From a checkpoint of a small transformer trained on Wikipedia.
Size: 8 layers, width 256, MLP 512 squared ReLU, vocabulary 4096, 6.29M parameters.
Training: a variant of Muon for these matrices, 401M tokens, 6196 steps.
MLP neurons of a small language model. Each row is named by its layer, matrix (up: input weights; down: output weights) and neuron, and shows model dimensions 0-255. Each number is 128 + 32 x the weight over its row's rms, rounded and kept within 0 to 255. Numbers have three digits each.
Before each neuron's rows, "fires on" lists the tokens most often at its 100 highest values on Wikipedia text that the model never trained on.

fires on: "\"", "”", "'", "$"
L2.up303:124174166137142133136124088182084108128158134148235103071146152152126165156102102106092098106111089143137146162096151079156150140105144127147122144106132106094114137151152175118145110110051116094141131138129175152171140117144170119151127134090105149146114140175130111075152096078104042165147173123151149120158080137164176125124137125075121152121128149168073110135129163174128121082151134105133083153089049123176171136120120069156091156157160164151105176120159104156085140107107144179120156149136098156111157109120152192145154154140086177108099210144141063087152105128088149124130106113092101095145123175126081108215116115119130174110167116122096182166153136166217157196110178161134087187166105148117087069070119123139161052152116153157122102111157145071119150109135126
L2.down303:074145190114112152114160143133103117065125089145068178126155176052107078153141158135159135140108105088097109139114132157134168173138187109117138162120120166164087154121130138076134101152150144109136097103077120090167108077169085192134119114110123181083201124156185144095170128114136167117126142133119171130145159100061121122104175088167154106109134130109085181148174111120130098088101102177096153149053126145072113102158169195146133128137198100159122139105115075158121132076157171157103146138172096104152119134110148134087092118095127127143102168168138093145150110090137138083055103133102139171113069165112023163117089089139178108107150135120141123180115119166155141122058150143156063156120099073122164089088133137124128086096123170096194162152116116119082173124117147

fires on: " by", " The", " up", " She", "up"
L2.up354:171140127163135069136101117134172155098134094131142143149173068130113145137099194201112148170047098074103155074122129203108113157151145110122122147123102158104153139145135093162158077120105127134099148131180134103144112203121084129150090112096093113124140134162195141168108153118141116179099132088054101143114109114179163175152149132120157103093167127140102109154088110123071130153119182094188134103150090088110119145114165103116114091069145096129070144137077081186177113193133086168148162166125063137172087045133165094137158081122165129136139097091123065054085062077179123113094166134108108130092128114135115156144150149140123106119129098073040065115125043166115124113138127132148147145104101133134122156123128154155136129123111097100104155108124128132171073101136127
L2.down354:135132098113143082101149180119177183122115119064114135146181102108100142090088142117098185083123103128073143104157193071168131122047146108087138124160171142142093162152103154110135078129105114102118121150109129130123237069203126121073119151133151181114136155088114103129157113134176128153117083143121177121130089120180075181186143124171196124066126149154151130086114119165174111152121080129080089114093139163098120128118128151140096121127150106158144072158151071094118126165129139138115162111124090095139071090144179134143130157138099123180142124137158120091154117155206155134090113169130133155207191092084109167124147117156146140132175142145152107139133102110153090090162048163089139109067150140154126178083135123140125150152147144120141142142120095071174090056182152

fires on: "ic", "ac", "le", "ent", "ant"
L2.up230:141140141074174141089162165120177124096095123141135075129085133154156109077091192111112108152080166081112154184150084078117106087136128150107189094146103102075111094089122104115082115144205168091123142169116097158097128127142151083131102184115122151068125111144140100085177184194135129153131153081126126200176092159178121090160089141167120132135141079121139095128118100143089165168163121075113109130127176122119149104105146098138136059070108100155074135116096125201116147199060169154155125126137062103182117116141111163129140162085119157136092146115118134164101111076126166139123158163132212139127141143135101099154133141137108142116098115064124161119175096135155086111091103173111182109083073186140161138118133176090163186148113183102138144136154081159168092125136114
L2.down230:127067138119083082198171063133151126068069143111128139138141114151160099081128128087117142157123158154136133094137179141121181124121083138139167088106157120159155153080143117076116126093131066126195104156133123130129079087164106116153082124160143123181129088100128184130096111124089151114109139153128132198158108080167131119108105086093074088154118120133209128178083124181096120148063171111185106130110149146114177094060100130128117106111138136150094111136124122170151105156118118155083143155112126094111236085088198182154107144083139105157182167127100141102102127140099100110191115135123077096106194111124125176096190118124126102112177103093123131119129142145134121136088090070116135132166107099114134153154092143139119102091187120195154169161168192121202142116094143

fires on: "ro", "y", "t"
L2.up405:151085114134152154076140189152139128115117154083159105148135105134046083152101104092139133124078074109127085200107093082131135106151167132144096181129149183133176155172114093129151098146147121136101129169146157157120043070154075107112127117161118151158096090133110124089120182117113104104115145128081149106170145071161135137183094108174126159151133172125103140102100090146160094060099136094139152139145097201117110196095145173168083153108133128169150075120102029085155169111089089064191107123104120101123192110137065105150121132093163125126104160171137082130161117191075137096148123122103106130124122148105171105153156146145202124188066092157118168144116099087131095103188134095155104136090100082122111099143127120113119169171129091113189139132125128120135115190123113
L2.down405:123124119134093123158153100139167126115121142090138101194125113103129139098129168171133174126047108099077107150149113158119165065132129087049136162095169148112137125141095139090167166166065171101096081182122135142091120121128062163123090141154163160166104177161147164112136157114101158159166118139137077089114149116126101115116128132176115114166109062156142097152037144120156100177083139123096130138126176155121096125113164125124166128135098153189171152152066177147089064140154184146145082111117121151139119154198158117190158099124147105182134135145145146085069192131178141130123082122175132221091142130190212139147093162141106089097123167166125153129093126154161124131139091104152145119131159087162113157100144161141107163157153202096131122120127126185144163142199117

fires on: " had", "ed", " has", " continued", "ached"
L2.up355:122180142178155066113144167113094105119100138111083140119153111091123142160143099093114118084183125093168122152148101071116119167106138112168079038163095147063126170140126134154173179119159111134077130150117151100152131078125173119156159124089144142105161173104097081122146081116118217149120101174104165125115128124093117126140131134122064134084138137097175119086136131090126104126077049140156092159088138128144160154118050130107157123126151128176173157190152092138184077186121090065173121161105162126148060162134113146134104215171166152179089058112140148076139161153142172115145125098183127134104108135094186113151107098115166146111171133131152152108136113101112091192116122115201182108143126099168101151085134120089129115123076146121138122126144110078137171157188156
L2.down355:117097141115136145062171151164162157084102200053087109121172180160106127149099137104211131141111174155122145147083129132160100156089164099112095115223111193125163127164168149095117156166127125124143140103134084104152177143122120098037122202135093131060155118090111157175146083130155110176096156184121115113066171150150088129136189074129087192108101135161155167191162095112084101107113118164115130151082123115122121109151167103102140148121105149193117095115105077155124129148113134126121129137131125098104104173138146182131117098146127118130132141110084100115161131078128143143095095139156153178094121110156112126158155115166139113094128140074149138138084165171086114044057142129079085158166103172120184167133134180135112140152097148096103178085124140122081128134084182

fires on: " \"", "\""
L2.up353:142132146145114113137131120133191108087117073105129117112145076146098125079131137192152155160176144063157147080078111113108110120097144121136100114065136061148162169104102107137116062124109115150055112145097149094127081162117116144117094174069159071072083104104098159126186094093120128170180105145122192120183147163182133155139095086125196087146109146122090127104127097167080063088139164129143153145142090137100127113138166113185172128077083071119112161154208137121120153133096124118126161180159138164080125102083161149144145140109143158114120175180117160103217110127125096150120105106152120090113196118139078158093071112140076159119089073121129110149135155178170165115099114156153145150146097111099120121118128156138123154101068151106134206143083102120068173099120161
L2.down353:145153118130139147097078149120140150122104076129152077145118075135129127084106071171135173128121210129122126123133127058137160130134103100082165099104178174115157096125150064121100194081107061153077078205140106112130163153124180123094121046174122130124090142115124071133129145107145086153112132130181105076135104170172129139163162139103116166137095072144186069134091119119175094126093179073100145105095095115179131114127146149111125140115071051136160159169136147159190140144172075087142087066116182182174156086159101140191147117099113165143151108054111130147110152125129085163140109136147143154165135130101163119130154177171105126116119101147123086110143107143136121113127160121058156110167143127132136141121104121149152117126077081162068076089155117124154120043142103

fires on: " do", " Do", "an", " Van", "ark", " does"
L2.up181:083174122143162151085149185158065173167145141159139131077119151137154159088169140130144173129158130086148124108228116141119097105113200202136087102100105170156081115127148152173168163072155074099106135201100128112115137106078170121156113120075063152154085122124119155109123135111103174072132154144132099113141125108091133192136115107108135167119108120142096141174161108108117132118119141119112120115116092136082071131122130124131174180103099135067093170180170108152147148175140101073116108181141093176096130068063163151188087250083179107124148117110116154083154138108138091067161106174203156147145132108150128142158093111134152132159156128070143144135201111067119144146148132116160124125083143128146179117110129161148115109132145088143143117166090112123113151099099111
L2.down181:129097117101136099128094144110154123095117071136078110147167147092132118219138111195124132133093182097151068142171100093131190163138093120117154160105129177147156151157172106118139171155107144102161178096136116110112164123096193149090150134164178115143140122131095118128039131099111112198099116090114155168123125103154115114185156187056142132123115128133100179142086111095059171064136105127126110150095066151124130181106162105090125100088134049127127156098149067088079129163092106088086092142094178121135144129162123177111155150090172121130124130131115100116176172104101163161191178086173116144089113151099104070111093156114095158121100071097127061158141137139122149122142164119111099153144113134104145201091172115148154126099108093112144111106166176103056185095106107

fires on: "ia", "ist", "is", "ik", "ian"
L2.up39:129145147127133172147101107103148104112122138104175063170120111123132202159141136121080142119097142174129098161172135135149115061162129120083167139121067155126158137106128042166140103155167139133136184091201108168110136133131169109105122104130126136135197210159145133068148095107087165118075143123087104144126160112189143178058110188150145150158085134168142116153179130150106193105171106178126055183132159123141113114131095115187126126140161120192107111114090149211142184079143183141101122143103126171144075126148118140167113149104097131144124109103139085095153134110114122081155187161098085060073072142102131118117118121115159192111138122138218096130123166156134092154173117140138108166169123105134123101156104146096104150144106128159137115195083174090130106105105089
L2.down39:099094113077081077152098130148144168140114095162146123138126143138137143095152102141065090159146177124133107151201151150097166138123143081137159114104177118129134147150137099157070140116146066066135142149206165135170128163128102102170110063116178077081159156127143119097146123098190092128124095090162098072095207090126128114125078108098136135101178156079147163140066125112130107099120131151173128108197121142178105097145110182127097102188136111208106071121094083151100140148158090140139094086142114097100107083132124162108166127133194080144130102152170131095144137170146131134130159169077085146128111177167199115155211140102144127152202159165080087111134138095154098137123154134148128152097181108088086156064090117137138115156132146137106089150089099139104169111089176

fires on: " \"", " [", "\n"
L2.up486:112091075144146161131125166168191134137096097106125112175090149130127138117100121113137186113096143126119121093163145083169081194157113123084147126059163116106081036102105123080130111098173070093108126057144093116108169142153139111144177117138174157118153169101152136156180173166121101164146074171139117119088135049134166177167129137081135169111137145158150064138089148095075075079134139166113181153150048102167139106134168131108169158069150102120155167112069170057151093090154116141165125128106113162151151092119152127177103185119174107142141113152153127157122147149111153150142134141117119121130101136130158143093127111102142109080169114083120105165119122156173115124150153111115176108181064137146181100161129198183146147107128110163113067150166125214151166163110104
L2.down486:110062185112152159146131106154144143078082066140147131140135094122072156139120111130155117141102177163116125122106088098164101147117077104130126078166142134129136133142154171085114144103190087145089137141152104073097134119140129130127086171130105139154065177148171084087070167137107104093103116148111149146086128103124112155181148159088117190095089102137121153175091134160133127161140141171085126114125111094116136058104200137145178152112087149174111103043089154107180109139099103119146095114183125156132136114190064109160102159119119065153126108101125169146126180106128138159139165108166094102122102130082146155109144062161151152137110117174088119140145188104135114086097115089064115103128088128054069171152176150206163080096094137183054117126120203108125124074117151

fires on: " f", " sup"
L2.up286:107147142103134088124094163209131152127112128064140123193173115122071120173161095147167149154167131168178137138150109157122137166111150114158111147121143130082207121069082152163137169162132134133076147123110127152127074105149151180110119129057117118101119107102109109179095168119116063102099119103132187089124149157152113183097099142239129110142121161135168126074135137117121051180105089100104126111147165160105108148083209153102187154107168106138137170105138161078122141142120115169156176124167078167125126097106162107075135136114127129140059209178112140112142093156123132106191088099164062080125170097158134144176132094108122097113136136101177103134088130126116118079112108165151155091096166109118103121144039158143156171153121085132154140122091133159116080124145102
L2.down286:112130126133092110107126125084105127151096131134206147117125098108122130066114112130095120125116107151085095068133115154161115141157134067134099163155124098167124172128158128105069146144105181072153106147137103144130118199141095143108130103120145134088103086129183172116113126082118149061180031160151148127177141088111130132170149164124165129111127131145179162144091161173147090171151098110152119089127164140083088111165156095132086145081137115102098089062091096100105174119125116088147111096129133099144094170157154149120112170096101125106188156168115154096140151148133152154108088158113123141130128186108111091098199131153151152154104152162170178165177113169115134079160105014100131113060133140148136122150104111129114071134182184125209226174114214120141094130116140

fires on: "ar", "ul", "ia", "ik", "b", "ah"
L2.up375:148083157145107113135135146149176113125217171132117080082160117152160119116097124156101151134166130148113060167143105142106091017170141059128107126120118134109159109085125145077175090162174143107106130116106136185108145119154082146117140056111138096131165201165107155154160091118147083131171070162133093183095182120186066126106145124116090149123142096135120117207086149110128146115121137120074157117117171125137154117143110140176095151169105149102137123115113119164101139192183173119154111161158141126107157107131174177168129135141172126170097156125113093147125121135210132137141104132123136170077135084131131141093121111118146120197153126125145035143079148066138080136179169123170107169127163164150063133195105113135112113183081138143114095183115083121139172154160088
L2.down375:106127099143115119169151189122160183076162059107139143124118136152104101167130141178083136087108146127105148132124136115127140163137082132118188156126176126144166087147082100144077157139154100108110133144203096167176160126141164176174088088090166102151078076172078116132194126126130119180080141151094090134177109113083131116093048143152138074123127149092145097115174096158084136166030174111105147103138142066110096137149148138058149128157092157109144102069158149199147100091209131106117124158112124143070186164095095146104155189069166130185178139185123137178149154175142110113092079125193101108136115124113153129135086127153122136123115133172165144159135125111116157165147119147161082136139111080115070140105137110120123185089094115105112095156164105113114152142157133

fires on: " im", " |", " am", "emb", ":", " enc"
L2.up280:155152155143121169106169075168141163116109089187175109115125133100094110168124172099120166119112096111196163095173138128155117192177077103115123135159150095133143087101100167125118130102142101162163147162127115081117123090071138123196043115083139115188096086127089133155103135124124109118162167110149155141155147120130092126096134127193170133142127078094154068141115145097144160099141117113120084099178098105082133113198123122096060138118110066144112153129136096128095128098119139084112055129141104077132184147119123116123105131125184118147050187141176175151123067131128136143151114174135110076157103083095121105116134130127093135086119134128140134202150137140165154087088145111169077137139074067056118164116149139084087101211177138167099105127131107176202074162150102
L2.down280:168125133192168096111149069119167095132121086132088183119147173118127075147131109137135119129093114108158136169166153137166169137109074138176077071180100139151048218120114159120129133187087154177119109131158135097164096069077142120145141186117136099066152180163082119119156121168153110123124122065190147140164093128119100067135139141187145147117129097095133164112133108155133149077130172146150120157114102089102109113146072172152140106106157126166179128113112181148148131157089159135138094142106105077103062130145138138054144162165147080152098115163118135166139091103157154113092121117151123139143154121117111155156144160152166154087131087083158060191202117171095110118132111111126092111145109142071149105126139072153089137169166112167243160150154166119130116082134149

fires on: " pro", "in", "and", "act", ":", "en"
L2.up167:129105184154138077104145105081164135121216105124128041132159099114098100103117115126155101157187110130153170120120138096116162155102096113135052148163157076166121187130151076093114108070136119103089123110121092146143136140120119118141125105088062155146151144101142099073136130117131131156140105162126169161110071107153133115079137196045145064176134165119122106142114159168101165083133148135131106082165097147115131145098207175112081120141134149189123100154142189127109094102137131132099082186130172100083102133146060126137141134177123187149072120121158156179126081091093129082083102124165133133065136095070157118124096123200129103099078154072166114160126156116111123186106118136175087155177128129074103119170085098127136188086141103179142106126157147170128147130123170
L2.down167:135159141187097096093089148158134122082148122076167147106092170113153111151129147097084120095100115112103156131150094082121207089095145092142127124139191136090152128118170181163106106100163093128111119146130143168086146147120137097135110139136143078178132139146105098096098220124125153160101167124216109117153176066137105107209116092061139144148138150094128116136172161096172074126141097170186110057098075122075108099159198094149134179123130167154131147134141179117131095167119147135141096157136083141167140142130138170158091101095140127141211121135129146116140117174165160142162153106084154149163111177116194165111135135103140195130154098087119135135096152167049098126151102143182080148095159098145158151090117112074122160070164146139144159103098107185138110122202105

fires on: "t", "at", "tt"
L2.up41:151079172152108140112115178143145102171130119150150057154103150076078094133139111114078150157130094115130145053122175095108112144100134116173106136087123093087139094105132083173077158129130110142168158093141187142133040085154089118071150103118088108131175135113089175160113115137091088146135083098104172131172142103116125164159106095121162110153147095140086171134175099066162116141112115062079201127107172150105156111102081111150102086130093137159156150098121113151165134101139089075156097143176092160086133138127100149174105096105091116098117125084083146100131108088135109172152131103172080129115121116064140107196136142119148169125203080169196118130150102119102104146160091206167155101104210103150096111147118124164169137161116068118112130175115101096183087144178122
L2.down41:099049142141169159108130084143131130097173175112134131081106177170121103143127125123148127112072094070157103098126125180126106088134097115129201139152152055110094108138143147096134103170145130080105084124110091150139152132100080131075147100124131149173088156156137079133105156191125098104102134150167101086094165139108093085099135187177137143159177164156109101159115134104154137133114071132093137121072127109122157119148151212115138106129137139089079131163173137078097126154076220085056135068158123138156166113129123167138137166143192125117112158126192095119073143110108129127121133091054075146187148181111136161199138096195144044120157092159142081136143157158092089136125192084126149083152149076105118132150173106136138142093146107155140130154137102153112157179139131

fires on: " In", " En", "ro", "to", " At", "an"
L2.up170:165136140149161085168148158166161117066098112124102197151106101173053174115067139121135143172090050141140115202098094105090156132178132083145105147174101098175139107141159157127144154080133142146169168118150166095168092122148164089170171143098111154154106179129128114135156168059190108137095123087131166147174125119220110135131127093157069121159115138167086113109065179107112150141083084154083127106117117133121145139086125166152097163114113117095072146107126089085104114131135128211128124136147091136169129101141104083139147175164158139154117072085097104111156125105138111153158147139147113160163132181121120128128097121085106057150092134092135166161100125135099088120147153148203050105076141135191060111140130146109183121152119161123122149146173071127108111161133071
L2.down170:155101129189112141126114124143040165119176089189128142110131178111199130094053144107152113167105086164111120155134167130120146081113109122167132125107143151105139160206078161100104116109123078096168081131118139130087080179171135142113082120130156164175131160116101138117129167138144174122156118158137105132063124070123111165120144154195129130121128122147133055080102132128119187120156157144128074134140118139144098101108181113047114088084117175142188087142129164071104102164115145106134095102175196155111137091114121146174146098090062142097124050161137123104215149186123147169138106138117106108140136140152128065147154118161101112054131030143110117101154110134109105185130084161112188195113133173101125148115100128151138108135175093092124153122155116116114123134115169

fires on: "an", " Van", "ad"
L2.up342:140181116109116122121135149112163212182137121112142132180143121161209109115137169078130179174173139135127148091137111151098116114144124177055130096191167174166085060190193129142143123132109129185075140157165167129099099079116180115139145179135103094107160186112109129142172160165109171110079139128143094132127067136111147129087116104130144124133140162093152146172173124099125128123110093107148135111066102130145146164150140147096171121103238132119133095126151079142148090131102102114141146120100129133113136083134087139130110128125121153088122137139173153164167215187129123116081119080132106147142090094175108092062131121094182148133123117143142152183121169150191142164128099125142165176115073165138125108130185119126132154170174164200101098118174075134064197153119151
L2.down342:098058153131129154175123114104089118111063153162094132134109176105158127108174142167114083135061134092141098151146150118151128122103167136128096183151135113139173120114107131074114062147158139142161127163160144104118115030140099114118089092097187129142142106118093203165097094113143133140081115069165087172112082122156123063141096100159110148121058103126118126159133174158120112127146129143095092072098116124076145072120148118132128165131157132222162082128110129103153110107052103113107067109093190088126122069110143105171147184118082070104127096137071118100066114144144109164144113106148170154144139156098110121109152121109141114084126082152107098153205129173122168076162138152129134084145157123180115141154187123104107130139179111198146124161135148146114104084170214

fires on: " cap", " ob", " Cap", "j", "b", "up"
L2.up113:145142108076123170114153152152176142064137167103170102109155102172118130164125154089152157063097129128091076124080084184110151115106099127136157140108142108212122109143099115065131082104172089160154112110159170135129139105188103129099075107114097067140179135141113147147101135161087153078119197132110212169096145123143171155126117080129056135127093112171146134136091173105073136087135145136126116135123090134149156115128151128081070127090095127105092171106134158142177077106138110109100188141149127204096094086137196117143092146169144072141078113147149143101134114172110104127105148143146164130074159102167114153182118155093167139121153112133134112150079101173168154158147200150145148111116096173093151139164080116154116188061099155146088148197113148166158167102167075
L2.down113:165171133168087063166107065123086155069113134126104189127103096150124142135203152124121160149089090126144115135106169092060148135111152119203099128142161155132123146156139182185100112117124099096155088128109157127102138169129150173127102144183147130168145080126142155192103159138110111112096134117071121186086102093148124118159064120111092146070170164137134084117122111115071178190051182141119075123132139154140135184186168119114102127126127135130170150172110172171091143142173086148148130119088077107093095144098175123079115137117189183135103088172176212136099086200112145117156098148141106099139088116133175106144179142124175136168087144186133127133102147123113153181140106151135127116108141130138088170171165076101091091065136149115098166121156139136105120082115159

fires on: ":", "ain"
L2.up293:078232126122067150114166126120087122129083120170141147154080093121114102121155081138122132097057082158119100152077186092095108136166102172071084122168104190150104063139152100122162056143142096128143180113146201082139150083102095165162062100077105088146116138132117117135126155091127135123147127129124173154128099174110166151119130070155171168141170100120145037122164107097139107084169064105118109154146122143170121150164130156176117136109130113209138139132103110133117176153085216138108175106167162165121148099181182167158160096111138153153053137119145110182099106152097132106113125140110136150184124077111152102133150110161100159170141097178110113151131109088181080149138112115118148144130152073115075104108139096140103119116097175138125107153138138112136078141096092
L2.down293:059097145085117098138130159196121164064140104118081137134157153100115112130148161119175133167105145121140087130082116122107162156174151113160143154115112160134101139148110175144076109122133131120113113197113084132153147168065159036130120148110085134133163095133151119137089133166228091118114169126083166116152160147125054151163165133144074182163079228174156133146112144102135134086136119125125153201117127168077146125174078134040164107138127186154144107159072156107122155174116112108141121175130071119141100124111068119172096128127185156137138160099126167131140169110158082148113192136117120126099145104123131152098133152077134131070116187125112122130160186131086147146108085081083125173156134154080152193126129129092144130146074126093170124188139161082137151148135160

fires on: "g", "ther"
L2.up288:111131142161160146122136089105133119116067190163111094169185108107105181123104078163089189111141160124148121157129134174142098102132141156148130104177162117128163101156075102199142130148125131138108152152105079114142078141184149072146148160131069126137139116146103111052111089147079146137159174166172166168163112124108129161130187163116122116126135181169090156138110111081129145155142125126180140156199103119093158133162142137164088140125143157138188091114062138141132081125129127112139112162113135140114132119161128186137139099146147144067070187094148185126160117171158117120049124166118206149103117079080131167170104122126157179070102103090120122127181138158092108115113060134057117098095135107094140150060108110189142227173122082121076170112138131087120129159152101
L2.down288:147069124171100121118084074156089132102088113159151171128156147032119118174145111169149083133170153132124219127176077156181093208118105138136143163108155126128083118101184157106124126170093081093137166163108123129128150113137149168147064134098117135114117135125105187123132153092130088160084095182095064061128167160161109117143160135127151223179151132134179132145138116155121163103160131172119131168136116113140083161090130159068150066100098121191152080141133098157119160064174108101168121148145135092143140143094178146145156136109125107096126095099132081150115158196139104210164131112122130136150105155060120160117129116130091113177129126120111164138162091162154100142080151133134150174161180141136118149125075094139170084107131117120108186125101171149151195130127064

fires on: "re", "er", "and", "7", "6", "ing"
L2.up174:112176115137149047108092138120195190144145125110096133142089079104113099138142141175135134129117080102127164128105180096134029116078132092093147140142121142106071165162096122112131136108169193110095127105071136177104080177096171170147147132109159096098116134163055110121181095097118091087086092173147096164114156107174093110129104105114204110141134115132116108140172109109098104038187116069179127083135146163127163069118169159129169108151167183104145127146179144174110127149147146103185145092119118097112069122147176142113151135109173073173060131124155174141097165079174109120158100126140148138115110137118106127140098113150113059156149116079089132085073177127133085111114129145126092121111137149125152158142092126109092074133099176127118082084094118071124182148134102
L2.down174:153128155172069128144172108183133114070149147075137162130150095094186108133142110089200134100157168159131132148119130103118095115142209116145144113120125101131139146120125113137135097079123198136122146159133131134075137147192148084157112158094170132153127182087179138103159175145115092162130181117110136065155123160144056087207123101189166132119172148121160053128099065149112156114166138122114125135149180146084076187095104154113130152097121106134134102147177139136114162143082105117131114142086163125127086109123146104156143126155123155135166159127113119150231164135152130175111128145185115154085185159112134099130130130103085100081166199232157171076150161136104153120072086100119097143114133106164165147104143131090101114152087154179108153189183111110173102174129134

fires on: " dist", "ist", " inf", "up", " up", "\n"
L2.up245:138142156104094103108075181135159106158180143134128085116121079172132098124061129119085172154141123124075097094169167140140089156189157087138096134076127117125112141121120148168185137123123115160118124159110142178178093117099096109149095130172135144109131180164151145078142097143149159119122172110103124146137091062166081146146177101107111158153153193112085148098152125075119165167179105131187101151159135103113071128104129130209125116078121122096104141094206092162157114149139167134104182180169078136204192121142158173113143143123105162109105105121152108096103161124111125193135115131158126175046170106101114116170202199110163106133155151137112101137147102114111119118096169177125188137228148142132079193114133133181159124133128101102165138151138165113130077157156150
L2.down245:160127148153142159119119156127087101122102127146099145106135089140182137121134078163107117137130134110168107144190147114165160142119046184153136118157125126131140090149128118152077186119076176185147148116119134174123141142081111057095141089179131114096198189089123108152170178092109092134100088167150095121131144132132119114156166038224115126140118156159143182107163145094152107153124108161103129096138083104095075108131081180113121138119081116178151131104196159134132189105092139079150121192153087075118104115207160091183079134080079157111114129117084153131147129142117155124128148129119119177131123065145163155092151160135131115107138081209122099182091086136107142106101125185138082148094107149149116117149111084163073135158177161130144095146134182124142067148108069

fires on: " ar", "ou", "ic", " every", "le"
L2.up223:116184171087125075147145154140159159145105076142214095130162194097095124118123105126117103117156103133147152158142074115086094080159091111117127103158087129148095126157116112158119121146161095141126086161116122154099176142145171108146100110153117069099136117146130055110147135140119084075169070118079131137171037137091099111157100166189057187164134160106146118139112115114067212127206158130103120117108154143018141173049130097129102140095157135150149117137151152099115087107202145109139114114127130148100171085110151171155121079092152146114084121090093141127154131099148165130159158076156147128111118142133114148124114120163121168093091106134156140160151132093178165167108148070139092100179153114163085087099145100119087171103097117121138083138130094171103191192113151
L2.down223:109137134123090136096141113115170128130121103104161116180111130112098068110127155135112053120117190123079161084097113103093093199060107138181144112117135154176099145229166167119097123096090083142075106127109146159117141159076136163104138136130180136109110094155112131142127079116128085120153141140155156128161152180080184152204088149068130132171134107073151177105138096112088150104162175159108105076103117146077057132097065142125136162116171134093101121076148173169156092134124115166164113213140144083148119090141111141170122174139131179124157151109163114099169118068171166126151109149129119167096119159108125129082171126136161183146141121144140057174175139133170156148125098107088110066137070128118149121190091097153102105143119178174197132136105152115130108125177125

fires on: "im", " |", " Act", "en", "act", "ch"
L2.up53:111173181120094091153147118124091120116176087141089075126120075088142105114103166166158146073211133100088100102162107130095087146123093097136121097093073128125136114147142105151140094103170154112114125163132091116165165156144100129139096168039154099202127172091120103139100116127141107173083154137115199137106089156126123102111120134088135122192110095177073105131140131119129149076126031094164126161128190112126163143188131176136170119071111116097135114178124142147102094102121111104131040138113109089118145241105143100096095146115174124120139118098173100116102100129108150065080125115123128127184155080098179189093109123150152115059092090119117083097150126137120138123159133178108176105188125110108149109111146102065118140176139106176100142174136156093156100109122175
L2.down53:099121181136087120131167133099096161088173124066141123143105128134181133112131090113150130137105160117110111146155097141089168158057148151155175137068090161119128079143116166107086141140092093157128136132103149127125112116041119113138100062090089127160130146129136091121176197065183145180148126184135100139135140190104167130130126156151146087146155124037123130080153176126139134122085150119110147083154141102187038129105145154113135067141157089172118104117099142148081127115080150212119101156140175136223122154139099128146182152099121119114126138119136141148150144127122101149092158122163104171040078064151134125154089168085091120134138193178156110187145149149091084102085151160167160144167134091121140129076129180147131158102168151146145169151142077136150148169137089

fires on: "\n", ".", ";", " (", " |", "..."
L2.up219:141106154097168147136107157146144147139137123121122126166147116155138164116131126073137189156163069173089134118141107097162149143167150141147149108092090150137140112134130119110190125151117093146099112080118130127135173078139081083186124119089135172154217163129125134117130163162138098135146147157149131115121075093124103125136115129157131126093173111175191094151064181138106166112109086141079162152143107139100173131157065109077150097162102125089194195180154118132121096111121133221169121131151082119133080120119136176185109085101173222113107084128099113148104158108105113213168121204046142024104103128104158115149112103142100120114128103167137099108077126126122116175125108111133174166098153176182163076181115124148098150105111108139119085116114119133175124142205151
L2.down219:083109171104086098153072069098113154162136058112125159189116119140146177149104091129086101126073200078176095084157078109146142170138139073117128071115141101130108094084137119120066136072127128133122165189164126130168149154180112172126186141168082149134110147132162117130118170079169095164106145149141099120077141089144108132146184113103109143126109130196087073156153165146159077152155134137037104149106112112177085103095172123179155153134131096082181152141117136156155108164155146156174114093135158161120080153174082140195108119147122146135176105059122173141127118182156174105112109110100126108132091137116151135182124095154033087134112135156189080155150118125173131102090133174134122123137135109128133159097094132153143125158069128129100125182119144145142168069110089

fires on: " Q", "\n", " .", "°"
L2.up11:101131179091087155199148114147159148112202136155069152116131110098099149062127090098110157063162144120100186111078140179107125141190109139162108155044144157114097138131182167159112111068104096090098080161131117113135119203089158161120059136099117162157174134141186115120150072127079147139146141118150110087083128074191104100093147139105195134137151156093173131125141118083080124099099140109089175121133149149156190142166160132116139149141154071163189155165188133138144130136065097144162111145144090095089141114112149144125171134135169126137170140150155137138154079131123092159138146144137171076134095122127127206096086141122052094139096097094132148088166089155141120069142162124143189140192120126123153134149122181100080154124149112112105079141121076138108163178131130
L2.down11:119145174135092148172137050140132096120143117187110072112084131141137107099166097146136146062132180133104076174086123168162087190178114140090081127095145160113124070143183180126151120136134164097124098173069136099175135160149078152139160164124130127147103102156119083155091129102164107118170106127127058120125133084149107138100156156101109125118124141078078146131103162150152100138105073128097127148140099090166077109152179140126164141192114111102120105108157145101152107117148041152159152103190193127111189106083046165193152137150159059064107067138155119106061160174129094091172068111076061130150154152113162123090128098085126136150126084137088100112202141132129168132075067134118154119120117108127138105105147145108104138140117100111138084139140147123121101181098123